{
  "hidden_size": 384,
  "intermediate_size": 1152,
  "norm": "layernorm",
  "positions": "rope",
  "qk_norm": false,
  "parallel_block": false,
  "schedule": "wsd",
  "decay_fraction": 0.886,
  "decay_shape": "linear",
  "batch_tokens": 65536,
  "doc_mask": false,
  "max_steps": 6360
}
MLP neurons of a small language model. Each row is named by its layer, matrix (up: input weights) and neuron, and shows model dimensions 304-367. Each number is 50 + 10 x the weight over its row's rms, rounded and kept within 0 to 99.
A block is one neuron, or neurons of one layer that tend to fire together. After each block is what it responds to, as a language model described it from the Wikipedia text at the highest values.

L14.up410:64 38 59 41 43 61 43 50 49 54 46 53 44 53 69 47 45 54 56 35 51 52 32 68 48 69 44 51 48 41 52 58 48 56 44 54 46 54 55 62 41 46 41 45 41 38 49 36 44 57 58 33 46 59 48 68 44 56 58 63 55 57 55 52
L14.up425:54 62 36 31 38 55 48 45 51 35 70 49 52 50 56 52 48 53 47 45 58 36 42 54 62 42 65 76 45 61 43 45 60 57 53 60 73 59 49 59 39 47 36 59 53 33 42 48 53 52 43 33 38 62 43 54 43 53 54 51 51 48 54 57
L14.up475:51 52 35 47 49 38 64 41 45 54 47 49 51 52 58 56 49 50 20 23 49 38 55 43 76 35 59 49 31 33 45 34 44 47 37 45 61 41 57 66 51 43 60 55 36 51 45 73 54 51 53 39 45 40 54 54 38 54 57 43 45 39 52 69
L14.up548:56 58 59 40 61 53 57 43 55 55 69 49 46 58 38 43 53 46 44 58 58 39 49 63 45 51 50 50 35 36 56 63 53 51 47 45 64 51 61 44 42 48 43 41 70 61 49 40 50 40 50 40 79 44 51 53 57 47 48 42 61 49 59 48
L14.up573:73 58 55 45 59 41 41 54 47 43 38 56 40 60 51 69 42 39 46 47 68 43 64 57 62 28 50 59 42 62 61 35 42 60 34 49 59 44 40 59 51 49 49 48 40 57 39 37 38 47 61 56 56 53 60 72 44 33 40 60 50 52 59 49
L14.up646:65 56 49 31 73 46 48 45 40 59 43 49 54 54 61 63 45 54 49 48 62 39 47 48 61 51 27 34 34 64 27 42 50 58 36 50 68 56 51 44 48 48 48 41 61 52 40 53 71 58 48 29 55 68 35 47 43 58 51 52 43 43 52 55
L14.up779:45 47 49 49 39 48 56 43 43 43 57 42 44 55 49 52 63 54 50 41 57 53 58 81 42 32 59 58 49 76 70 40 51 51 56 34 50 60 49 64 50 35 49 48 61 64 42 39 56 43 67 49 48 53 50 55 38 56 80 49 48 51 56 41
L14.up1107:36 52 37 41 42 51 56 38 49 50 58 41 47 47 66 43 51 56 58 39 46 55 49 64 44 42 61 64 39 55 52 34 34 55 47 67 59 52 46 60 52 36 49 40 53 43 73 45 79 27 45 44 55 56 37 58 47 42 58 49 47 55 51 31
Responds to: Quantifier partitive words. Quantifiers and the partitive "of" that follows them, as in one of, many of, All times, several, each, every.

L14.up14:55 43 26 36 54 48 51 46 46 60 46 37 44 47 45 59 47 68 46 57 70 58 58 62 43 40 49 50 45 49 57 56 50 41 55 49 51 59 39 60 55 47 29 56 31 67 44 50 55 57 50 55 65 46 32 36 60 53 49 31 62 45 75 52
L14.up94:44 61 42 49 61 41 48 62 49 48 55 54 33 53 50 61 50 44 48 54 53 55 52 43 64 49 36 62 48 66 42 32 59 71 64 42 66 75 46 65 48 38 37 40 59 42 31 47 43 37 51 56 48 55 59 45 37 56 59 61 47 42 62 48
L14.up277:42 47 44 49 65 49 60 55 41 46 43 51 45 52 40 48 62 63 33 62 60 40 52 34 58 59 33 45 43 50 56 65 64 47 46 29 69 59 46 44 36 38 63 45 60 52 48 43 38 82 49 46 55 48 42 53 48 50 46 25 45 46 63 79
L14.up498:52 41 35 43 43 56 58 52 47 50 47 54 35 52 57 43 27 47 32 50 48 34 53 44 61 44 52 55 28 38 58 36 57 55 60 52 70 73 54 62 39 53 29 51 72 59 34 57 39 48 48 47 59 56 55 62 56 43 57 45 69 72 39 54
L14.up603:41 48 33 40 76 44 53 59 53 49 42 53 41 57 60 41 57 47 41 54 44 45 42 60 50 50 50 58 61 39 63 59 48 53 46 21 53 67 62 60 70 45 42 52 60 44 35 47 61 52 36 53 52 40 44 53 56 27 44 41 58 54 39 50
L14.up864:42 44 70 51 56 49 65 38 46 39 48 59 46 55 67 73 66 63 28 56 50 50 56 74 51 54 45 47 39 28 49 50 53 53 39 42 46 51 60 59 49 42 34 52 49 37 27 47 44 49 43 51 71 49 52 42 45 52 48 21 50 56 59 75
L14.up891:37 36 69 42 69 39 45 53 34 55 43 56 36 59 50 64 50 67 55 48 55 42 47 53 39 60 46 34 56 60 58 49 34 53 54 36 35 52 45 56 69 50 60 56 47 64 59 39 47 53 41 47 36 55 47 59 71 44 47 41 54 49 36 48
L14.up1078:36 54 43 40 64 62 64 47 35 35 38 56 54 56 46 53 40 59 55 47 55 41 59 65 39 58 43 54 48 54 55 53 52 43 34 40 66 46 47 48 55 50 51 55 60 45 33 51 58 56 64 49 48 49 56 38 50 34 63 39 56 48 71 59
Responds to: Building nouns, palace endings. Words for buildings, mainly the final piece of "palace" (Amalienborg Palace, Crystal Palace) and "building", "penthouse"; weaker on scattered mid-word pieces in names.

L9.up50:70 50 34 32 45 33 45 43 54 46 59 53 47 61 55 41 56 50 46 51 60 38 49 54 59 66 46 51 62 44 39 41 50 33 51 38 43 72 52 47 61 42 38 59 62 59 40 39 40 58 45 49 47 46 48 41 50 55 50 47 52 53 47 52
L9.up112:45 45 43 45 47 65 65 61 44 49 75 60 48 55 29 47 49 63 36 53 63 37 44 46 45 45 41 60 32 60 52 55 56 57 31 53 50 49 47 50 55 37 57 41 52 34 52 51 42 54 38 38 44 43 42 58 60 58 52 41 51 34 64 62
L9.up296:50 45 49 34 69 46 44 48 50 47 40 57 54 50 46 55 52 50 53 49 60 44 42 59 49 58 46 53 44 64 36 44 68 57 38 48 60 70 35 52 54 40 34 49 53 42 30 65 57 61 57 40 59 36 44 56 52 62 54 34 59 50 71 47
L9.up304:60 54 33 50 39 58 57 54 48 41 58 57 57 49 52 60 40 62 50 59 38 48 49 62 47 57 49 41 54 55 42 44 62 60 44 53 58 49 59 59 72 48 42 52 50 37 47 52 48 25 50 45 49 60 43 78 55 49 50 22 41 49 51 49
L9.up334:54 61 44 46 48 61 54 55 37 32 54 56 46 52 49 44 67 56 39 55 64 40 47 59 46 59 51 49 38 63 48 43 54 58 52 49 67 62 40 57 42 48 50 24 46 52 46 44 59 62 48 36 42 55 57 55 63 57 57 32 40 44 59 58
L9.up504:65 39 46 47 57 69 58 51 49 39 46 61 30 58 37 35 62 47 49 58 59 51 41 75 55 34 58 58 44 55 31 39 51 44 35 63 69 56 51 48 64 38 29 39 73 56 54 55 50 50 42 42 47 44 30 52 50 49 49 53 53 56 53 52
L9.up945:64 48 52 53 48 53 53 50 55 38 33 57 39 53 35 55 53 60 39 51 48 54 39 58 47 59 34 57 55 42 38 40 48 53 60 38 60 61 73 48 56 41 50 64 51 60 48 57 44 54 52 62 52 64 54 47 43 37 49 57 50 54 48 44
L9.up1087:62 47 46 50 53 55 57 47 52 52 48 47 53 51 56 27 51 58 53 50 54 43 59 56 49 62 41 60 51 56 44 43 59 32 47 57 62 53 50 43 50 56 44 51 45 71 53 47 72 58 61 43 48 54 32 46 59 36 60 52 47 50 52 57
Responds to: Institutional head nouns. Nouns naming organizations, bodies or places, often word-final pieces after "the", such as council, District, Party, Board, Highway.

L9.up33:54 48 50 41 43 38 47 52 36 52 47 56 33 67 63 50 50 60 59 55 57 52 42 51 55 58 48 47 57 46 49 39 41 52 50 29 33 55 52 50 41 54 43 53 66 54 29 69 41 49 44 49 66 41 44 48 46 58 44 55 46 62 47 46
L9.up281:56 28 50 48 64 45 58 52 52 53 18 60 30 73 58 52 48 45 38 53 57 38 39 48 62 61 52 55 31 60 72 35 71 49 44 54 51 42 46 42 45 51 58 42 69 57 53 54 55 62 41 40 40 34 37 59 39 41 49 54 37 44 48 47
L9.up329:50 40 50 46 50 27 33 52 41 41 43 63 45 44 47 67 36 46 60 39 53 53 67 51 66 50 43 37 45 52 47 52 53 58 52 42 43 55 43 46 44 46 57 60 57 66 58 67 62 54 41 47 51 55 36 52 54 43 50 54 43 49 49 57
L9.up448:66 41 33 37 57 57 51 50 51 55 47 57 40 64 52 32 56 42 39 57 40 44 50 65 58 63 51 78 62 42 31 42 64 47 40 33 34 38 56 44 48 52 34 55 55 44 62 52 60 40 31 52 49 61 41 57 37 52 47 32 46 61 49 51
L9.up555:55 52 45 43 64 57 53 52 51 45 43 63 41 63 58 43 47 52 38 51 41 43 70 66 61 56 53 58 23 49 35 38 83 57 45 24 41 43 69 45 55 48 46 51 52 64 46 40 54 50 50 41 59 38 40 51 33 41 49 29 40 52 48 49
L9.up727:74 40 46 39 52 59 36 68 47 37 56 65 27 66 63 56 38 57 47 51 49 73 50 56 57 58 41 42 24 53 50 53 68 49 57 30 53 56 48 50 51 38 43 43 43 59 54 55 58 47 49 37 59 49 32 37 42 53 50 50 51 60 39 49
L9.up951:46 47 49 35 61 31 56 58 50 32 51 54 47 57 38 46 48 53 45 59 53 36 53 42 66 58 51 42 44 49 40 39 75 51 44 30 48 66 61 42 37 43 58 41 44 61 54 36 60 42 38 30 49 37 43 47 39 35 58 46 58 54 48 45
L9.up1150:51 35 56 43 59 31 49 55 31 52 36 62 40 58 48 45 34 57 44 51 52 47 48 46 56 60 44 41 33 39 58 40 44 51 56 53 51 75 42 44 47 53 29 53 63 37 50 67 51 69 57 46 76 51 39 48 48 52 30 44 44 50 56 58
Responds to: Mid-word continuation pieces. Second word-piece inside a word split after a short first piece, in names and common words, e.g. W-ind-ing, di-ag-nosis, Z-ag-reb.

L14.up114:35 38 57 35 38 55 52 36 41 51 50 44 48 40 35 64 51 56 54 39 50 41 43 59 58 64 52 48 43 65 59 37 44 40 56 41 56 38 44 69 60 39 54 42 70 46 44 62 35 60 60 50 68 67 46 51 47 54 50 53 43 40 44 47
L14.up216:68 38 54 60 40 52 64 51 53 29 45 49 42 50 51 45 44 37 33 50 45 54 51 55 56 44 48 38 30 63 45 59 45 50 59 63 50 66 52 40 65 33 48 44 54 43 44 51 48 50 66 57 58 57 41 55 54 58 47 23 43 51 65 51
L14.up219:38 44 50 43 50 56 47 54 47 45 48 52 60 52 59 62 52 45 47 51 45 45 26 51 40 56 47 34 53 56 49 56 46 51 38 44 48 46 46 60 59 48 57 47 55 63 54 60 53 57 41 31 61 42 49 39 66 30 47 38 39 45 50 48
L14.up606:60 69 44 53 65 47 49 45 40 30 45 53 52 73 44 61 55 46 75 39 69 48 49 45 56 57 46 56 36 44 39 44 59 62 32 38 49 62 67 42 53 52 66 40 61 51 50 49 63 54 46 30 52 52 38 48 56 41 50 39 33 37 67 42
L14.up748:64 60 51 50 53 34 59 47 20 40 65 68 48 81 53 49 40 69 46 59 63 48 46 57 42 63 39 52 44 45 47 61 42 43 51 44 38 68 38 58 73 51 54 62 66 71 33 44 56 55 55 57 60 35 35 35 63 52 52 40 52 42 41 53
L14.up749:64 44 65 52 42 36 57 44 40 49 37 55 41 67 49 55 27 56 60 45 59 47 31 66 32 61 44 55 64 55 51 23 49 59 45 34 46 56 65 58 49 40 55 63 68 58 51 65 35 56 47 43 61 57 44 52 56 37 43 40 34 52 58 58
L14.up812:52 68 57 41 58 60 36 45 48 49 60 44 47 68 44 48 44 58 46 52 49 35 43 38 51 67 37 61 58 49 57 55 44 27 41 45 48 50 45 54 44 43 56 42 59 37 40 55 49 50 24 43 55 46 41 59 63 42 63 40 34 49 45 59
L14.up887:43 40 50 57 65 56 52 52 40 52 50 54 35 51 44 55 64 53 53 49 46 59 43 64 55 61 48 46 50 46 35 40 48 65 52 42 42 60 61 55 66 46 53 29 60 62 54 57 46 70 53 56 49 63 27 38 51 47 48 46 43 54 50 56
Responds to: Mid-word root fragments. Short middle pieces of words split into several tokens, between a prefix and a suffix, such as resp-on-se, ex-pen-se, res-il-ience, con-du-cted.

L9.up24:58 34 45 40 46 43 37 61 43 47 42 64 56 33 52 36 47 56 56 39 44 33 33 71 53 58 55 56 56 53 47 61 56 67 57 56 49 48 51 60 65 57 50 58 42 51 53 24 51 61 33 60 58 61 50 48 60 52 55 38 55 45 60 52
L9.up51:65 47 37 35 62 59 62 58 61 31 41 58 43 58 70 56 51 77 57 50 59 41 48 53 52 39 58 52 38 47 53 33 49 64 57 50 39 42 56 56 60 36 55 41 66 46 44 52 66 48 49 62 48 55 63 51 53 36 62 39 50 61 54 50
L9.up124:77 42 49 49 59 48 40 58 32 48 58 55 28 69 53 39 40 58 45 55 37 55 43 40 39 54 42 48 53 55 53 57 53 59 60 35 63 43 72 60 57 32 35 45 64 53 26 38 56 49 37 60 63 40 56 49 47 52 44 33 55 55 60 56
L9.up251:41 50 72 38 46 52 71 44 56 45 59 44 42 45 39 52 43 53 28 41 62 19 64 50 60 66 48 44 49 43 52 48 51 47 53 58 62 52 70 63 63 36 39 39 38 30 47 41 60 72 46 56 56 59 51 55 45 46 45 31 56 46 59 61
L9.up341:49 49 48 53 52 43 65 52 52 47 55 55 46 47 34 45 22 57 47 61 49 34 39 56 69 51 48 49 47 52 42 48 59 57 53 57 65 49 59 61 59 49 51 57 54 47 39 47 55 29 46 51 49 80 41 42 41 40 42 54 51 57 46 46
L9.up668:48 40 52 55 52 57 51 57 47 50 27 50 43 56 52 60 40 53 32 37 60 20 54 51 51 55 52 74 28 43 48 53 58 36 74 55 67 40 58 74 52 43 57 55 66 48 37 45 54 48 45 41 55 62 64 45 38 46 43 44 28 39 59 55
L9.up713:31 48 54 51 56 44 43 41 38 40 45 56 45 58 47 39 47 51 45 49 46 45 58 52 41 46 55 47 56 54 64 37 37 47 56 61 39 61 56 48 72 31 50 55 47 65 33 42 54 25 31 55 56 59 55 50 48 41 40 38 46 42 42 46
L9.up771:57 51 34 42 55 43 64 68 45 58 49 59 54 72 38 45 33 57 71 52 47 34 55 43 55 51 45 44 46 59 50 55 77 63 48 30 48 52 81 49 63 42 51 45 40 62 49 55 53 47 28 48 48 59 46 55 53 49 24 51 46 43 55 51
Responds to: Plural suffix word-pieces. Word-final plural endings split off as separate subword tokens, such as -es in rol|es, townhous|es, hero|es, and -s, -ers, -ops in parent|s, farm|ers, Ho|ops.

L14.up24:53 40 39 43 57 36 62 44 49 27 43 54 64 48 53 42 62 74 71 56 81 48 53 55 46 40 36 50 45 69 46 50 62 47 39 55 59 49 57 64 65 47 53 52 42 53 56 57 44 51 42 55 52 70 48 59 48 48 37 48 50 39 51 67
L14.up91:43 58 36 36 65 37 50 58 38 48 44 48 36 43 51 34 41 66 42 60 53 35 56 44 48 51 32 41 46 54 46 58 53 56 61 45 45 76 47 44 39 53 60 43 58 52 27 46 68 45 49 52 55 66 32 58 53 38 70 44 51 62 45 52
L14.up125:39 54 49 44 55 39 50 49 44 42 57 48 48 49 47 53 52 68 50 51 64 54 38 58 55 40 40 54 32 63 39 55 49 66 33 46 64 53 62 58 64 39 48 33 49 45 60 54 45 55 43 69 58 68 49 39 48 49 45 48 45 44 44 48
L14.up621:52 50 50 57 42 44 45 70 47 59 57 50 41 56 50 79 55 52 42 49 66 51 48 29 50 53 44 55 57 54 57 50 52 51 49 47 52 62 57 68 55 37 38 39 36 55 51 42 58 55 46 38 52 54 49 54 40 63 33 37 46 48 56 58
L14.up706:38 41 45 51 54 33 44 45 45 56 55 50 50 46 47 61 59 72 54 57 45 55 45 51 52 44 25 62 55 55 61 38 49 47 68 49 51 56 38 56 57 44 50 38 51 54 38 47 47 78 37 31 66 56 66 42 62 52 47 45 53 48 53 39
L14.up801:43 70 52 39 37 49 58 49 44 33 41 41 38 38 50 47 44 62 36 58 35 46 42 64 53 44 50 45 52 56 44 58 66 65 63 52 63 53 57 62 57 52 44 37 53 38 36 45 63 35 44 69 45 68 61 52 64 48 54 41 35 60 45 65
L14.up973:59 48 56 49 34 45 65 49 45 37 39 51 40 52 47 58 42 48 49 57 27 47 42 38 58 60 40 45 63 64 47 44 61 68 50 45 59 49 41 44 63 42 45 64 57 75 46 43 62 37 49 62 68 73 36 49 39 30 54 52 52 46 49 64
L14.up1011:47 61 46 37 62 50 51 54 51 47 49 36 48 50 42 58 42 54 45 51 30 63 51 41 45 42 64 45 59 49 46 57 44 57 58 35 65 49 44 52 53 39 42 47 61 37 43 43 48 46 38 49 41 75 31 60 56 43 63 54 46 50 55 55
Responds to: Split-noun final pieces. Last word-piece that completes a common noun split into fragments, often after "the", e.g. h-all, tow-er, newsp-aper, part-ies, tem-ple.

L9.up278:57 49 61 36 52 61 49 53 47 40 57 44 46 52 43 36 57 49 30 48 55 38 47 53 62 60 58 57 25 64 47 37 59 52 35 38 55 71 51 54 64 52 46 56 58 51 40 52 44 65 32 33 74 69 35 35 49 50 51 51 52 68 59 54
L9.up406:59 53 37 54 40 44 58 36 43 52 65 43 53 53 60 31 44 42 41 47 57 40 37 45 48 42 43 53 48 59 68 40 69 54 38 32 59 41 58 59 53 43 36 61 68 66 44 49 65 55 48 36 66 45 46 35 43 47 61 45 47 48 61 55
L9.up565:65 39 40 47 64 61 52 49 60 43 62 57 54 56 60 31 59 47 33 32 64 60 39 66 58 51 47 71 29 57 51 52 80 50 58 40 52 42 58 50 62 44 33 47 61 71 54 40 60 62 34 38 70 28 42 31 39 55 47 37 50 63 48 47
L9.up803:63 43 61 43 59 58 52 52 34 50 54 41 55 46 69 55 56 57 45 36 62 50 43 65 46 45 57 57 29 79 59 49 51 59 46 41 58 45 45 66 44 43 34 54 46 56 55 35 54 55 35 48 64 56 46 52 68 60 57 46 50 38 62 44
L9.up888:63 37 58 43 41 59 37 45 42 39 61 60 56 52 61 67 49 46 35 40 53 46 44 81 44 38 52 62 26 58 60 51 65 60 56 46 44 44 54 50 62 50 32 37 64 52 45 43 55 39 57 48 68 62 49 48 47 46 33 56 53 55 51 58
L9.up891:57 52 58 59 52 48 46 33 49 50 65 56 57 53 56 47 59 46 59 44 63 25 39 66 61 49 59 49 55 42 53 52 68 58 61 56 54 62 49 39 37 53 55 52 58 65 63 41 55 51 44 28 43 47 38 47 47 56 56 32 31 36 67 54
L9.up934:54 42 37 36 74 56 64 38 52 51 60 49 50 57 49 47 48 76 43 49 74 41 40 54 54 63 61 58 21 52 48 40 71 48 57 40 53 61 70 54 53 47 34 39 42 53 47 49 49 42 32 28 68 54 36 51 49 46 42 38 52 59 66 45
L9.up935:40 51 59 40 53 58 47 40 51 39 63 60 47 48 62 53 56 55 37 46 74 29 42 51 69 61 50 61 38 60 45 43 55 52 41 55 60 51 54 59 35 48 51 34 66 33 58 48 58 44 40 33 36 54 48 48 57 56 52 21 43 51 57 70
Responds to: Quantifiers after prepositions. Quantifier and determiner words such as some, any, both, several and more, mostly right after a preposition or verb, e.g. "with some", "include more"; weaker on "by" and on mid-word pieces.

L14.up323:38 59 44 42 51 57 39 60 46 67 48 52 53 55 60 42 53 57 39 58 41 47 55 62 47 55 39 56 65 48 57 47 55 64 55 64 56 61 41 43 45 54 37 56 57 47 54 53 60 59 52 55 51 52 46 52 54 39 77 56 50 54 44 67
L14.up330:60 43 43 64 61 47 62 52 48 55 36 36 50 46 37 35 52 67 60 64 50 55 36 52 40 54 63 44 62 57 36 44 45 52 55 59 53 57 62 65 50 51 51 37 64 37 69 54 40 46 58 58 50 59 55 55 52 41 35 51 56 26 52 43
L14.up554:65 35 46 57 63 51 55 49 54 51 43 39 56 72 53 37 65 58 35 50 50 58 60 50 54 62 42 39 36 59 49 51 70 54 53 42 61 62 45 58 63 57 34 56 47 49 53 44 62 47 45 46 55 56 37 35 57 49 65 51 41 49 35 35
L14.up847:47 55 47 60 55 44 62 62 36 69 51 49 49 64 57 41 50 47 50 58 50 58 57 57 48 71 37 52 52 60 47 50 49 52 52 44 60 39 59 43 46 32 53 45 69 73 55 52 51 58 32 55 63 66 52 29 66 53 54 47 56 62 38 53
L14.up975:46 39 45 46 51 45 54 36 43 46 33 38 33 58 52 50 53 40 46 47 54 46 62 51 47 47 45 82 54 41 36 57 51 55 43 21 49 60 49 55 49 43 51 35 66 50 47 51 53 67 43 51 60 60 41 43 48 48 44 43 47 53 40 46
L14.up993:44 57 66 61 47 59 51 57 49 43 60 50 56 61 57 53 55 54 32 49 43 34 57 61 67 55 43 65 55 53 45 37 59 44 44 58 53 49 74 63 46 40 53 41 50 36 44 57 42 56 48 39 51 34 56 47 52 57 33 51 54 60 51 64
L14.up1092:49 43 47 48 58 42 49 57 46 49 47 64 45 62 45 66 57 41 52 49 47 45 50 61 47 49 46 45 64 59 48 45 40 60 43 55 56 50 50 44 63 36 49 42 38 41 42 46 41 67 75 54 47 75 17 53 56 31 45 48 55 75 39 53
L14.up1111:73 55 44 50 66 48 50 36 32 39 51 52 58 48 59 60 57 53 67 43 59 40 50 53 29 50 47 32 44 41 39 42 53 58 47 57 52 43 47 47 58 60 35 72 46 53 52 41 67 38 58 28 63 58 36 56 62 51 52 49 52 59 58 42
Responds to: Definite noun heads. Last token or word-final piece of a common noun, often after "the" and naming an already-mentioned entity, e.g. project, group, network, decision.

L9.up245:45 33 53 42 53 33 53 58 38 51 43 40 44 47 45 57 43 59 40 52 55 40 56 75 38 43 46 52 38 49 44 23 56 73 57 60 53 54 54 57 53 46 40 44 54 62 32 57 72 53 50 51 70 48 38 41 40 58 50 36 41 44 53 58
L9.up525:51 43 51 50 30 45 48 10 50 57 34 48 49 52 77 56 62 55 39 40 48 51 55 54 64 59 46 37 41 51 56 64 66 53 52 54 52 50 63 46 58 36 40 37 58 46 49 60 72 51 45 49 64 44 54 49 62 40 41 52 53 52 53 54
L9.up712:48 35 52 26 43 28 50 32 47 19 48 59 40 62 55 39 41 55 63 48 76 50 50 50 50 54 51 67 57 64 60 57 44 75 56 35 44 55 56 54 63 39 47 34 63 53 45 47 56 56 44 69 61 33 42 32 55 57 51 39 35 59 46 60
L9.up736:55 25 45 48 45 60 49 57 41 31 52 61 40 47 34 59 28 51 51 51 60 53 72 57 46 59 63 44 41 60 43 39 58 42 42 54 34 55 45 63 61 54 51 54 74 55 27 47 55 47 48 49 60 58 48 57 48 28 45 35 38 48 42 65
L9.up794:37 43 52 45 43 45 41 45 40 44 22 52 45 59 50 47 50 52 55 37 52 44 54 46 41 49 39 59 53 52 65 46 60 57 39 35 37 44 65 48 62 45 48 41 54 67 38 50 51 64 62 63 56 48 34 51 63 39 46 38 57 50 52 57
L9.up1040:62 34 61 43 47 63 45 47 34 29 50 45 55 60 54 39 35 44 53 48 45 55 42 54 25 47 49 45 39 52 54 22 39 65 56 53 68 51 50 62 54 55 30 57 47 51 47 63 58 45 56 46 57 57 51 69 42 39 45 28 51 46 60 50
L9.up1050:36 51 68 44 50 46 55 45 47 42 51 51 51 50 49 50 51 47 41 53 44 41 50 54 53 53 59 44 48 75 53 55 64 57 42 31 40 37 36 44 65 37 44 39 57 40 59 58 63 59 34 62 72 41 26 54 46 29 57 35 25 43 50 31
L9.up1071:54 33 65 61 48 69 49 32 52 62 51 57 51 56 52 46 56 37 55 59 49 50 44 40 42 66 49 54 35 61 28 40 52 50 48 42 42 62 54 61 57 50 59 61 71 62 28 67 62 57 59 36 57 42 46 61 51 44 39 39 59 45 66 23
Responds to: Mid-word stem fragments. Middle stem pieces of words split into several tokens, usually after a prefix like ass-, cons-, re- and before an ending, as in vol-um-es, ass-um-ed, re-nam-ed.

L16.up725:29 43 53 32 36 53 45 53 40 44 55 48 46 50 59 36 45 59 54 42 53 67 55 59 63 52 56 47 44 52 44 69 50 63 61 43 54 67 57 63 58 59 49 39 68 34 53 50 61 48 43 49 56 57 51 61 55 54 51 55 60 52 40 70
Responds to: Plural noun endings. Final plural suffix pieces of nouns split into subword tokens, like -s, -es, -ins, -ers, as in races, trains, schools, before commas or "of".

L16.up249:60 44 53 52 49 54 42 42 48 49 45 57 45 57 49 59 51 43 67 55 48 44 45 45 53 64 44 48 38 31 24 57 51 31 47 66 54 77 37 41 60 54 42 67 54 42 54 54 49 73 57 53 60 66 50 61 37 40 35 56 54 51 44 56
Responds to: Place-name type words. Fires on the generic type word that ends a proper place or facility name, such as Railway, Avenue, -ville, Hill, Airport, Stadium, County.

L16.up61:48 44 47 47 57 42 50 44 36 35 53 59 35 48 50 57 64 57 35 52 47 64 54 65 35 47 39 62 43 70 67 50 42 65 69 36 51 45 64 56 47 57 50 35 54 56 18 47 38 58 63 41 48 40 63 47 52 63 47 45 44 46 39 74
Responds to: Predictable continuation tokens. Tokens fully predictable from the text just before: "votes" after "Total" in election tables, "of" after percentages, and word-completing pieces like "yards", "ly", "eded".

L16.up860:64 43 53 20 62 45 43 43 44 42 64 35 20 50 36 57 46 41 52 34 41 39 47 52 53 63 63 62 54 51 54 49 72 38 49 41 31 56 58 45 46 45 66 59 48 54 65 70 54 51 62 58 57 60 48 62 56 41 44 39 46 58 47 60
Responds to: Mid-word subword fragments. Short word-piece tokens inside a longer word split across several tokens, such as names, places and rare words: Arm-str-ong, enc-oun-tered, Skysc-ra-per.

L16.up827:42 61 46 57 49 52 46 52 43 43 75 56 43 48 36 51 58 49 55 53 46 33 25 59 74 61 41 49 33 48 63 37 57 56 52 37 61 66 60 48 64 51 29 47 50 55 46 65 48 53 28 47 50 44 51 56 53 47 48 40 54 54 47 74
Responds to: Noun-completing suffix pieces. Final word pieces that finish a noun split into several tokens, often abstract, such as controvers-y, reput-ation, territ-ories, opp-osition, usually before of, commas or periods.